config.yaml
num_hidden_layers: 12
hidden_size: 512
num_attention_heads: 8
num_key_value_heads: 8
head_dim: 64
intermediate_size: 1344
vocab_size: 50257
hidden_act: "geglu"
norm: "rmsnorm"
norm_place: "peri"
norm_eps: 1e-05
positions: "rope"
rope_theta: 28600.0
rope_fraction: 0.5
qk_norm: false
attn_scale: 0.125
bias: "none"
tie_word_embeddings: true
parallel_block: false
extras: ["capped logits"]
init: "uniform"
init_std_qkv: 0.0211
init_std_o: 0.00431
init_std_up: 0.0211
init_std_down: 0.00431
optimizer: "adamw"
learning_rate: 0.000824
lr_mult_o: 1.18
beta1: 0.9
beta2: 0.98
lr_head: 0.00775
max_grad_norm: 1.0
warmup_steps: 319
schedule: "cos"
final_lr_fraction: 0.0
batch_tokens: 65536
max_seq_len: 2048
doc_mask: true
train_tokens: 664500000
max_steps: 10140
dataset: "wikipedia_en"
MLP neurons of a small language model. Each row is named by its layer, matrix (down: output weights) and neuron, and shows model dimensions 208-303. Each number is 50 + 12 x the weight over its row's rms, rounded and kept within 0 to 99. A neuron's up and down rows have the sign that makes its largest values positive.
After each neuron's rows, "fires before" lists the tokens most often just after its 100 highest values on Wikipedia text that the model never trained on.

L5.down640:47 58 37 55 75 39 47 65 51 61 62 63 41 49 26 51 38 40 47 46 66 49 40 53 75 30 47 34 49 49 41 55 38 41 64 50 44 53 44 54 41 45 58 47 46 52 70 74 78 43 46 44 53 23 44 32 37 40 59 48 38 32 68 37 49 57 47 41 37 45 60 33 21 20 51 39 67 52 48 35 53 48 60 73 37 66 69 76 57 28 62 58 68 42 59 52
fires before: " ", ","

L7.down1212:51 70 51 26 48 40 64 48 38 51 43 52 33 47 34 39 54 44 39 55 40 48 42 49 36 21 55 31 39 47 65 47 48 57 56 58 47 63 42 51 28 28 44 49 50 55 39 60 29 51 52 62 58 85 45 52 53 73 43 46 38 46 38 36 50 55 44 46 34 53 44 71 50 53 28 65 44 62 33 39 21 65 55 43 50 65 28 48 56 57 77 61 51 20 40 33
fires before: ",", ".", " and", ".\n\n"

L9.down1327:45 65 39 47 40 42 53 60 35 56 67 42 42 41 45 54 48 48 65 48 83 49 40 53 45 52 46 62 53 70 38 62 53 64 36 67 41 66 55 51 53 48 37 54 47 47 73 46 39 42 31 41 56 57 80 61 36 30 44 49 47 35 49 68 42 49 44 49 54 71 55 79 59 60 49 69 68 51 51 65 46 44 46 43 56 60 54 71 49 31 57 58 60 55 37 31
fires before: ",", " and", "\n", " |", ";"

L3.down222:39 71 55 43 41 65 43 38 61 39 69 53 65 45 53 51 58 46 49 54 18 54 55 51 74 37 68 48 59 45 68 47 46 54 38 43 50 54 45 26 49 36 56 49 46 67 58 52 64 48 38 16 76 62 37 39 53 45 56 61 43 44 47 40 53 68 42 35 32 56 44 63 27 30 84 53 53 35 59 42 57 52 38 46 49 43 66 40 30 47 59 57 31 19 58 59
fires before: "-"

L9.down94:71 37 68 41 58 49 41 75 45 38 40 64 40 45 64 52 51 51 51 34 48 58 16 65 67 41 59 58 55 51 35 53 27 48 47 50 51 38 54 38 38 36 48 29 40 54 44 59 40 51 34 51 42 50 53 32 50 30 59 35 36 45 20 58 21 58 46 47 57 45 51 53 36 53 87 48 60 63 50 44 58 37 66 68 49 58 36 46 46 55 48 66 48 64 47 42
fires before: " ", ",", " the"

L6.down1214:52 46 64 48 47 48 43 49 29 42 12 40 65 61 49 15 69 68 49 44 79 68 60 36 31 57 70 64 42 49 52 44 56 47 26 46 53 55 42 37 61 31 43 71 42 39 37 35 70 54 59 46 45 71 59 44 58 28 40 53 52 50 51 48 48 54 57 51 45 48 55 52 36 50 51 47 32 36 66 48 43 45 50 58 50 60 37 33 68 61 31 74 52 51 45 46
fires before: " |", " |\n", ";", "),"

L7.down870:45 38 37 51 31 64 31 40 48 56 62 47 24 50 49 51 68 51 54 63 47 69 62 57 61 46 63 41 42 39 52 45 51 45 51 37 36 69 59 19 58 48 55 30 65 39 58 42 51 59 51 54 61 50 70 46 36 41 61 59 34 43 31 54 62 37 31 48 36 44 69 44 35 65 43 58 58 49 24 58 42 49 50 53 58 39 55 59 41 73 72 49 45 42 39 44
fires before: " |", ".", " |\n", "′", " Valencia", "oot"

L3.down600:47 17 74 41 49 35 49 41 55 37 51 53 44 42 74 37 50 57 38 33 48 59 49 39 51 46 71 47 44 39 70 32 29 51 55 54 47 40 43 50 56 46 49 49 52 52 60 61 46 42 42 57 52 24 45 53 69 39 46 46 38 26 42 67 47 30 33 34 65 38 59 54 43 35 51 55 45 76 56 58 48 60 60 73 63 55 43 45 64 50 52 54 45 80 60 73
fires before: " ", "|", " December", ","

L9.down881:58 44 44 68 40 47 48 53 62 53 50 43 37 47 45 40 36 67 38 44 36 42 48 61 31 55 69 42 51 42 31 74 68 61 57 32 73 57 45 39 40 27 42 60 57 67 40 39 70 55 43 44 46 39 36 45 11 28 64 58 37 39 58 66 56 49 15 36 46 61 61 48 63 53 42 39 49 57 62 54 56 66 44 49 67 38 43 43 61 53 41 38 69 37 56 61
fires before: " |", "–", ":"

L9.down773:60 57 53 36 55 30 53 58 41 33 58 53 53 31 55 44 46 57 57 53 27 43 52 32 50 52 59 52 49 53 55 32 22 50 59 37 51 47 56 54 64 47 71 51 61 54 41 77 65 35 45 19 52 35 59 64 40 47 53 41 46 38 57 60 52 46 52 14 61 43 53 40 71 67 37 48 65 53 51 51 59 53 68 50 60 43 69 41 40 67 62 48 43 55 60 51
fires before: ":", " the", "–"

L9.down247:42 63 25 53 23 39 77 60 50 54 38 47 59 57 44 57 38 47 36 47 45 40 39 54 60 46 66 51 63 42 19 61 48 62 70 50 51 51 60 50 55 47 78 45 43 73 61 61 47 42 50 40 59 61 48 63 56 54 46 71 47 30 57 75 57 53 52 39 44 42 52 48 48 50 50 48 71 42 58 53 36 61 40 50 61 38 45 44 72 55 45 60 50 47 51 57
fires before: " |", ")", "\n"

L6.down346:37 43 51 56 49 30 27 64 50 23 65 44 32 43 38 34 42 48 68 59 49 50 35 69 48 59 37 47 59 37 44 52 52 63 78 53 65 53 64 44 50 50 31 40 40 47 43 55 26 68 31 41 40 52 50 63 41 35 62 46 46 68 56 57 45 36 35 49 49 59 52 71 43 42 59 43 48 41 52 36 60 38 58 37 44 54 46 65 69 48 60 66 57 52 44 33
fires before: ",", " |"

L5.down165:50 56 43 45 25 46 30 28 44 36 36 50 49 42 55 60 63 36 78 67 37 56 43 54 67 43 49 29 24 52 53 66 63 47 72 62 52 56 70 45 63 50 74 56 51 45 52 60 40 52 42 47 46 96 28 63 51 31 42 41 51 44 36 38 31 51 52 61 51 53 51 54 51 55 36 52 40 39 46 33 36 60 48 55 38 58 40 46 49 40 41 52 70 29 36 28
fires before: ",", ".", " in", " and", ".\n\n", ":"

L3.down771:58 46 55 84 37 40 49 54 49 48 60 61 68 55 53 53 37 49 65 52 39 65 29 39 51 57 43 70 45 58 60 25 42 50 74 45 58 43 59 63 67 44 41 69 44 51 40 50 75 62 63 52 48 63 47 47 24 68 66 54 45 55 54 62 46 49 55 38 54 20 50 47 37 37 54 33 47 51 55 50 33 60 63 46 45 58 46 52 55 42 47 57 60 54 52 44
fires before: " |", ".", "^{", "%"

L6.down394:39 34 44 68 54 64 54 66 64 53 41 39 61 51 33 34 61 34 46 37 41 51 52 34 54 46 70 50 74 41 38 75 40 53 52 39 55 58 43 47 33 48 66 68 52 55 49 70 51 46 48 32 48 29 47 51 62 42 58 58 72 62 55 29 29 48 47 59 50 53 59 31 45 47 55 48 61 26 47 50 48 39 56 51 55 37 69 52 54 35 57 47 53 64 54 31
fires before: " ", " Honda", " +"

L3.down113:51 71 57 31 51 38 57 44 61 79 41 52 55 53 42 26 69 53 39 62 49 46 49 47 41 46 51 71 55 34 69 45 45 55 68 58 60 65 26 50 42 45 38 60 72 49 40 68 59 53 34 47 42 39 45 44 39 29 44 49 54 32 59 58 19 38 54 60 35 49 62 36 46 47 59 37 33 53 72 40 54 31 36 70 67 30 61 66 53 40 35 44 61 65 65 31
fires before: " ", " of", " UTC", " -", ":"

L3.down170:48 31 48 52 53 37 75 58 72 60 51 57 82 40 54 52 32 58 62 44 52 53 61 40 59 33 43 59 63 71 52 54 30 34 50 34 41 67 52 45 52 38 84 23 67 40 70 57 36 56 68 29 47 76 39 68 58 36 44 55 44 52 50 47 53 63 52 68 38 52 55 61 55 39 45 66 50 36 58 29 39 60 45 56 49 57 29 31 51 60 41 53 54 54 19 59
fires before: ":", ",", ";", " that", " and"

L5.down1286:61 64 57 65 39 68 39 43 55 58 55 53 34 58 45 36 47 38 63 55 65 63 35 41 57 41 67 48 47 41 55 70 52 55 50 56 48 40 32 53 57 30 50 59 50 25 54 36 56 62 62 56 52 34 35 35 61 59 53 62 37 19 73 68 24 60 71 47 61 51 60 41 47 52 36 53 22 67 61 31 45 60 52 61 43 39 46 47 60 36 44 47 30 44 51 48
fires before: ",", ".", "0", ".\n\n", ";"

L9.down1267:69 36 52 67 20 56 41 64 60 22 55 50 19 25 61 41 52 45 48 56 68 56 44 69 65 42 38 47 69 45 48 41 48 41 46 44 53 58 55 40 32 47 46 43 22 66 58 69 46 45 27 47 45 42 45 55 43 63 39 36 39 70 59 45 46 55 46 44 68 45 47 58 52 33 62 67 42 49 46 76 45 79 39 61 32 38 26 53 47 55 62 53 67 35 67 62
fires before: ",", " |", ".", ".\n\n", "),"

L9.down846:44 49 66 46 39 43 45 52 67 45 23 56 35 38 68 42 67 35 55 40 65 43 45 44 37 33 36 42 54 54 39 38 46 55 47 52 46 51 38 33 64 48 59 52 34 58 58 45 47 49 35 70 62 27 59 60 52 53 47 23 44 60 51 52 64 61 56 50 47 41 44 52 77 43 43 33 43 59 44 43 32 46 59 56 57 58 43 35 43 46 51 52 42 33 39 56
fires before: " |", " -", ";", "\n", ":", "),"

L7.down578:64 45 83 48 50 51 38 26 59 60 50 56 38 63 45 52 81 40 41 40 58 46 72 64 70 62 42 34 37 72 53 46 42 43 37 40 48 80 46 42 44 46 68 63 48 44 50 43 55 31 76 30 35 39 71 26 63 41 52 83 45 19 45 24 36 33 47 57 42 45 84 26 43 47 81 29 44 65 14 51 87 48 75 64 46 47 31 79 59 63 62 28 56 44 38 67
fires before: "|", "-", " ", " |", " |\n"

L7.down823:56 35 48 54 49 51 45 45 48 39 68 41 66 48 33 62 50 36 60 60 52 63 44 60 38 41 43 51 54 32 54 47 58 58 64 63 48 43 26 44 39 64 46 73 38 39 24 43 50 60 50 25 41 52 70 51 54 46 62 55 50 54 38 43 31 48 55 43 46 56 54 49 27 55 46 57 45 53 47 54 37 63 38 45 58 45 48 65 61 50 24 53 63 53 51 40
fires before: " |", ")", " |\n", ",", " (#", "\n"

L9.down1135:36 70 40 57 58 40 56 40 58 73 53 76 53 41 65 44 47 75 27 40 26 34 67 51 72 43 56 53 60 43 45 44 64 58 58 36 62 59 55 48 55 39 59 50 37 64 44 67 44 52 26 48 58 67 44 54 58 73 43 49 40 52 59 46 50 64 44 72 65 48 51 65 49 35 60 49 71 56 46 47 47 49 55 44 49 51 51 49 74 43 54 47 59 40 36 42
fires before: "–", "-", ",", "/", ")\n"

L3.down646:40 55 30 44 55 36 42 52 45 56 45 22 60 44 51 58 65 52 47 40 53 57 65 61 52 44 60 76 31 45 63 42 63 44 54 71 54 59 58 54 58 57 44 56 30 42 63 40 55 44 50 68 71 54 57 50 56 41 33 39 43 68 47 27 49 40 28 49 40 51 46 50 57 63 49 53 38 49 66 53 46 39 31 50 52 38 38 36 68 44 50 53 58 49 47 36
fires before: "),", "',", "′", "'\n", ".", "–"

L7.down0:57 39 51 59 37 45 35 68 47 20 33 18 46 37 55 48 52 45 28 70 51 62 45 53 63 32 44 50 39 73 68 50 71 51 40 43 32 63 44 52 34 48 72 44 78 62 53 66 46 47 35 45 47 57 48 30 44 38 56 47 53 59 53 49 46 60 46 66 66 28 45 36 75 47 37 46 47 48 51 43 49 61 42 66 60 32 61 35 64 61 52 35 68 52 46 20
fires before: ",", ".", " and", "),", ".\n\n"

L7.down55:49 57 54 43 33 52 44 32 68 49 46 46 50 56 53 67 61 66 58 36 35 47 53 49 51 40 45 64 57 43 53 45 30 50 62 45 38 62 55 40 48 40 66 55 49 40 35 37 32 50 58 39 46 43 35 42 61 42 49 60 51 25 59 62 58 68 46 71 28 41 37 64 55 63 65 41 57 34 58 38 48 65 86 37 47 40 64 35 49 50 33 42 39 32 40 42
fires before: " ", ",", " of", " and"

L6.down1186:40 53 68 58 40 43 47 59 33 35 25 30 41 49 41 38 54 44 36 47 76 56 52 30 44 42 56 73 52 66 57 42 55 44 39 47 67 51 45 51 60 25 33 45 37 49 65 60 83 54 66 51 67 58 37 35 50 43 63 66 34 48 56 56 42 68 54 31 52 50 58 34 47 40 52 31 56 55 75 55 43 57 62 58 56 79 48 58 60 44 33 64 44 41 60 60
fires before: " |", ",", "–", " |\n", ":"

L6.down23:33 50 43 71 53 45 49 40 48 54 20 48 57 33 49 50 52 35 51 24 63 47 39 64 46 49 45 49 37 36 42 53 37 46 76 46 48 50 41 38 57 29 50 53 64 57 56 88 48 63 20 55 55 63 57 44 51 45 38 50 38 46 56 41 43 28 47 66 69 11 31 32 59 36 50 29 52 42 54 48 48 49 82 67 57 38 48 39 96 26 43 56 55 37 49 33
fires before: " ", " .", " |"

L9.down1291:55 37 71 58 39 39 50 50 47 50 56 50 34 46 37 46 37 40 67 67 36 27 34 66 56 44 57 48 50 50 46 48 64 71 65 53 48 61 63 53 41 47 38 40 49 59 67 58 61 39 55 47 54 59 56 68 69 58 58 57 37 35 61 40 53 62 48 42 42 57 38 46 45 59 45 46 41 75 69 36 44 54 55 60 62 52 38 52 57 72 52 42 53 43 43 63
fires before: "\n", " and", ",", "\n\n", ".\n", " player"

L6.down738:41 43 54 62 56 78 43 41 61 43 51 37 62 32 52 51 66 49 49 32 06 54 50 50 54 74 53 64 53 64 67 57 50 50 54 35 31 53 53 39 50 50 54 43 44 34 40 63 49 46 38 45 43 38 67 40 47 51 51 60 53 53 57 49 82 40 50 41 28 58 45 83 61 22 49 35 49 51 55 63 52 73 48 45 53 61 54 57 56 45 40 54 64 53 57 78
fires before: ",", " the", "."

L7.down138:33 62 38 38 49 73 61 57 39 42 51 58 47 47 25 47 50 48 55 84 31 41 33 43 30 47 36 51 65 31 66 31 43 45 64 52 52 63 34 40 34 51 30 49 49 60 66 51 39 51 38 36 35 81 51 30 51 41 40 70 46 65 59 45 45 50 33 54 63 37 46 43 53 51 67 67 50 59 79 43 43 71 66 55 44 21 67 40 52 38 60 58 43 38 49 54
fires before: "|", "-", " every"

L6.down1043:52 43 57 38 24 55 49 37 54 29 41 46 42 59 59 68 32 46 31 51 44 38 59 78 45 52 56 39 59 64 35 34 57 65 50 67 40 52 19 20 41 39 49 60 50 73 38 58 52 61 51 55 47 81 58 27 33 69 53 52 56 60 35 44 58 48 46 61 37 40 64 66 64 46 54 41 52 39 57 51 54 57 43 45 52 50 44 54 35 51 26 53 38 35 62 50
fires before: "-", "′", "″N"

L9.down113:42 58 60 27 41 31 52 47 43 56 65 56 57 43 55 61 37 60 39 55 81 38 75 30 49 48 67 47 40 49 60 49 43 29 37 46 49 51 50 42 67 29 52 47 55 57 54 43 31 60 27 27 38 71 57 57 62 52 59 58 48 36 29 47 29 32 57 24 59 34 51 29 36 44 71 36 55 70 54 53 42 45 52 38 61 43 45 69 68 59 47 56 43 55 33 51
fires before: " |", " |\n", " (", ",", " and"

L5.down437:52 36 39 58 39 52 59 46 55 45 42 74 77 51 65 55 40 36 48 59 62 33 36 44 46 57 47 51 61 32 58 45 44 52 62 52 37 62 69 52 52 43 54 37 35 54 52 68 42 51 59 61 41 42 55 50 38 66 51 52 66 48 41 48 58 51 50 34 18 42 35 48 47 57 71 38 54 52 61 49 45 68 51 70 15 70 52 50 60 44 54 41 70 48 49 68
fires before: " |", ")", " (", ".", " |\n"

L3.down548:24 49 44 66 48 39 52 52 37 54 43 48 47 48 47 65 53 43 58 47 53 34 47 47 55 48 41 52 37 52 60 64 33 38 66 55 45 60 52 39 71 56 47 81 41 65 62 59 51 51 51 42 43 53 49 28 40 54 61 37 41 42 64 18 58 41 55 31 49 29 29 23 57 57 42 23 23 65 62 65 45 58 43 45 58 76 50 36 57 44 55 20 67 37 38 57
fires before: " |", " |\n", ".\n\n", ",", ".", "\n"

L5.down994:26 84 47 56 49 53 45 42 39 48 44 74 37 34 44 50 54 33 71 47 51 38 59 49 84 28 53 38 54 59 42 59 50 52 52 52 54 54 57 41 50 36 53 72 61 61 58 32 80 32 45 55 51 73 40 44 56 50 54 53 58 49 55 50 38 58 53 53 55 70 58 65 36 69 36 45 53 43 51 40 29 54 65 48 27 51 49 49 49 44 26 50 44 50 47 21
fires before: ",", " of", ".", ".\n\n", " and"

L7.down686:51 45 39 38 47 55 55 58 63 47 59 65 56 37 61 39 61 39 60 29 33 44 49 56 65 68 65 71 40 58 53 41 73 60 58 41 41 48 56 43 56 58 52 56 52 51 47 54 57 22 54 51 24 29 53 42 55 59 51 44 35 64 41 58 65 47 40 68 24 47 30 52 60 62 54 53 46 28 66 40 53 52 36 33 40 58 53 59 53 43 45 52 70 60 34 46
fires before: " ", " |", "."

L3.down718:53 39 52 45 64 38 65 51 34 54 44 59 60 58 55 59 40 42 42 55 21 42 42 48 45 67 61 52 24 70 49 37 52 44 60 61 47 63 56 55 52 47 39 37 66 76 46 74 55 50 49 38 47 59 39 60 33 51 56 38 58 37 63 50 62 54 53 58 52 21 53 39 51 61 48 33 36 49 55 31 59 41 20 44 42 43 49 29 61 68 52 52 59 46 38 64
fires before: " |", "–", ",", ":"

L7.down327:47 42 60 31 46 32 71 53 42 67 58 61 51 55 54 24 53 24 68 75 50 46 33 42 41 37 45 51 52 69 64 45 41 52 37 51 27 52 50 60 52 28 67 64 75 51 49 64 42 38 54 47 55 48 55 32 38 74 55 63 47 43 54 52 38 38 55 43 41 36 52 52 26 24 61 41 44 64 55 64 25 56 61 61 45 82 45 48 56 46 40 19 34 65 34 53
fires before: " |", "\n", " (", " |\n", " –", ","

L5.down245:32 48 43 36 46 51 54 47 46 35 47 58 28 52 27 52 69 55 50 40 59 87 67 63 46 55 48 57 44 43 39 48 72 74 46 59 60 47 49 45 44 47 56 38 43 41 36 46 53 62 39 37 36 36 55 63 54 47 42 53 68 53 40 54 39 43 49 51 54 51 44 64 53 40 39 33 32 51 61 61 38 62 40 54 51 33 55 51 66 39 40 32 36 42 63 56
fires before: " |", ",", " |\n", ";", "7"

L7.down492:44 41 37 63 56 58 67 52 39 34 31 27 69 45 57 46 42 55 37 63 46 49 27 61 47 43 42 50 57 35 13 46 42 45 56 32 50 26 45 52 59 46 56 35 59 42 66 59 50 63 44 58 53 61 37 45 53 55 39 49 59 60 60 56 67 41 50 72 42 45 49 47 55 48 37 50 56 61 59 43 62 43 69 48 58 45 70 25 51 26 79 51 29 56 44 42
fires before: " ", " |\n", " —", "\n", " −"

L6.down268:42 53 40 49 56 48 49 34 48 45 20 71 16 53 38 62 39 40 71 68 87 38 48 40 67 31 55 62 46 62 48 56 46 59 41 47 35 53 49 56 56 36 71 47 41 29 57 58 65 32 52 52 57 84 54 55 53 46 60 49 42 42 49 47 38 45 71 57 39 56 51 68 38 49 45 51 40 61 55 50 42 48 35 57 33 50 35 34 60 44 60 54 46 28 34 37
fires before: ",", ".", ".\n\n", " and", " of", " to"

L9.down359:34 62 35 62 45 44 47 54 35 42 53 42 30 56 37 22 63 48 71 40 52 53 58 54 50 83 58 41 38 55 42 57 49 37 41 28 47 46 41 53 37 42 42 67 15 55 69 49 63 51 38 49 57 35 52 46 31 53 68 58 49 43 33 56 46 62 38 53 46 43 48 60 54 42 53 41 55 57 51 63 43 38 49 36 30 45 56 57 48 46 33 56 46 48 46 60
fires before: " |", "\n", ".", " ", " |\n", ";"

L5.down976:49 67 57 34 48 38 41 34 49 52 53 48 44 60 44 48 52 57 47 39 41 66 31 35 66 43 36 27 54 69 53 61 56 49 54 56 43 49 62 64 42 37 34 52 47 66 53 39 66 56 41 41 51 99 47 40 57 53 64 65 38 51 59 39 38 56 52 59 50 59 31 32 51 31 56 53 37 56 49 28 38 59 65 43 62 31 37 32 46 36 44 46 54 38 52 56
fires before: ",", ".", ".\n\n", " and"

L5.down1248:45 41 39 40 42 36 56 63 44 39 54 43 54 51 51 43 59 44 50 50 20 55 42 55 64 58 60 58 60 49 52 46 46 36 48 49 49 56 65 64 44 44 62 60 64 68 34 59 46 69 81 53 55 54 35 43 26 34 35 46 45 56 62 71 56 39 54 33 56 64 46 34 59 47 46 28 60 28 75 30 56 60 52 54 30 63 57 64 53 60 61 53 35 36 53 68
fires before: " |", " |\n", ".", ";", ","

L5.down1209:71 49 62 46 61 43 55 53 74 69 27 63 43 65 44 82 57 72 32 42 44 60 40 65 32 45 27 60 52 50 44 49 50 68 35 40 47 53 51 55 57 42 59 68 39 30 44 54 62 68 44 61 41 40 41 61 39 29 61 62 73 36 52 41 73 55 36 49 27 60 33 60 55 47 42 71 47 52 49 52 59 49 47 37 61 54 46 31 22 45 38 53 44 49 34 42
fires before: " ", ","

L9.down199:31 41 62 33 46 53 37 26 42 49 45 43 49 55 51 38 44 27 62 63 57 49 63 44 47 31 26 63 53 54 54 74 53 34 55 42 52 38 46 55 66 50 43 45 45 35 48 62 54 45 59 46 30 56 58 64 64 43 56 23 43 41 46 67 45 50 51 48 45 56 52 40 35 54 45 44 42 74 54 48 63 61 29 52 33 57 39 70 44 26 62 37 41 45 28 50
fires before: ",", ".", ".\n\n", " (", " -", " in"

L7.down692:44 31 63 54 48 62 40 74 53 24 50 27 27 62 49 65 72 33 50 62 40 67 65 50 40 59 61 47 61 42 57 56 46 48 45 47 48 34 36 42 58 51 50 51 36 36 36 52 53 41 55 68 41 46 67 34 41 58 58 54 53 59 39 52 39 40 43 52 68 34 55 67 31 67 66 40 47 50 62 52 59 40 69 53 52 18 48 82 61 40 56 36 47 65 44 52
fires before: "-", " |\n", " |", " ▌", "17"

L9.down197:62 49 57 40 40 56 68 67 69 68 54 57 53 55 26 51 53 49 51 34 62 46 37 48 48 51 54 55 63 66 38 77 41 68 70 56 47 37 43 55 49 59 57 46 62 49 57 71 41 58 52 52 41 62 40 55 53 52 64 83 71 42 34 65 41 37 66 40 59 49 57 55 51 42 48 47 41 48 58 65 70 62 59 53 73 59 25 40 69 33 58 26 28 59 48 46
fires before: ".", ")", " mi", " sq", " ft", "8"

L5.down197:57 46 48 45 41 31 40 69 36 44 43 38 50 55 44 44 45 49 56 72 49 52 32 53 52 49 48 44 60 66 36 59 36 56 57 43 43 40 48 61 46 51 43 71 56 55 53 59 53 27 56 44 28 46 45 48 41 57 76 51 27 42 39 48 61 67 50 53 47 54 76 57 43 74 49 63 69 53 62 49 55 39 50 24 45 53 45 49 37 37 54 46 19 61 41 51
fires before: " |", ".", " |\n", " ="

L3.down909:44 47 27 57 58 35 29 72 29 64 58 43 52 42 39 38 62 58 45 51 24 58 56 51 45 47 48 41 54 60 62 48 59 53 69 62 58 54 45 48 44 62 56 46 50 71 29 43 33 49 42 47 41 63 33 36 46 52 63 38 44 49 50 45 73 52 44 69 71 43 33 50 57 54 69 32 46 68 56 62 46 44 65 51 58 44 42 31 30 78 46 31 60 44 67 52
fires before: ",", ".", " |", ")", "–", "4"

L9.down231:48 59 48 37 43 53 48 45 40 54 21 38 48 76 39 47 65 39 34 48 86 47 70 44 38 55 54 60 39 80 35 60 36 50 41 76 56 54 39 43 62 48 43 60 46 45 45 35 47 59 39 82 48 44 42 53 69 39 58 60 50 49 50 41 57 50 60 63 48 45 63 40 73 46 55 43 40 54 54 68 57 56 32 52 56 52 33 46 60 66 61 47 60 47 61 55
fires before: " |", ".", " |\n"

L9.down869:41 46 67 52 32 44 35 40 48 62 56 48 61 52 32 45 58 65 57 57 68 49 49 46 47 51 52 41 32 48 61 39 61 27 33 47 66 49 55 55 54 55 51 50 27 45 38 52 38 43 50 43 35 44 50 63 48 37 46 38 55 52 43 33 49 51 52 40 66 40 52 47 59 64 55 50 33 71 32 47 37 67 69 48 60 44 53 46 58 45 30 54 67 54 41 28
fires before: " |", " ", ",", "–", ".", " ("

L7.down1213:62 77 36 36 59 36 65 43 72 47 57 48 38 44 43 31 73 28 60 54 60 75 68 56 45 75 65 65 31 56 39 60 37 50 57 64 44 65 39 55 63 49 39 50 45 46 59 71 49 44 54 45 44 69 52 59 42 23 37 63 55 43 49 64 53 46 58 47 56 38 77 38 39 55 38 55 55 51 45 51 43 61 59 55 60 66 48 49 53 52 48 61 67 47 32 35
fires before: " |", " |\n", " (", " square", ","

L9.down488:39 50 41 52 50 44 37 47 55 58 55 71 52 55 53 50 56 43 40 67 23 60 48 19 50 47 50 55 66 46 63 34 63 24 45 37 45 63 48 35 48 46 33 21 43 23 32 47 44 63 29 60 42 31 57 45 58 68 54 69 47 47 36 51 48 31 31 48 36 55 68 45 46 38 45 43 54 40 67 57 46 44 58 65 63 51 64 52 52 35 55 46 64 38 51 52
fires before: " |", " |\n", " team"

L7.down821:22 60 68 52 53 59 44 54 75 72 52 42 57 65 58 57 49 69 53 59 64 48 39 58 35 59 42 48 56 67 56 51 33 59 58 20 44 46 38 37 65 62 40 45 42 37 41 43 46 82 54 62 07 77 28 52 35 54 51 48 55 38 31 54 39 49 53 32 56 35 66 57 32 47 56 57 50 53 55 64 48 33 57 66 42 28 24 50 58 65 59 62 73 55 29 46
fires before: " |", "}", " a", " |\n", " the", "})\n"

L7.down1327:45 20 46 40 46 45 39 55 35 58 65 51 34 49 55 56 58 43 53 73 69 25 57 63 46 41 42 39 45 47 52 53 51 41 61 44 69 69 50 54 65 49 58 47 52 38 30 53 60 65 47 40 48 80 75 59 41 55 69 62 45 47 41 47 45 46 28 43 55 44 48 35 54 52 51 53 43 52 50 41 54 42 55 61 47 43 49 50 54 55 54 54 68 57 51 60
fires before: " |", " |\n", " (", ",", " Center"

L6.down1017:62 48 50 42 50 43 40 43 38 33 25 57 44 61 42 53 46 51 52 48 74 44 32 65 66 41 64 49 41 40 64 39 59 52 52 55 51 56 39 51 37 33 40 55 51 55 59 37 54 53 42 49 29 31 23 31 54 54 62 67 58 56 64 55 45 75 61 29 34 52 54 54 48 62 40 57 71 37 59 26 53 57 25 32 50 51 36 44 56 54 63 45 51 43 61 50
fires before: "–", " |", ".", ",", ":"

L5.down99:57 54 56 39 56 49 41 43 72 67 41 57 28 53 56 73 42 50 53 65 38 56 56 52 64 40 55 43 51 45 51 46 38 30 66 34 48 55 45 66 47 34 43 69 63 51 51 61 73 60 50 69 29 68 28 61 57 39 60 42 63 47 66 55 38 61 49 45 41 59 44 41 38 48 51 36 26 57 63 37 41 39 52 73 42 41 51 73 52 35 45 57 39 47 47 47
fires before: ",", ".", " of", ".\n\n"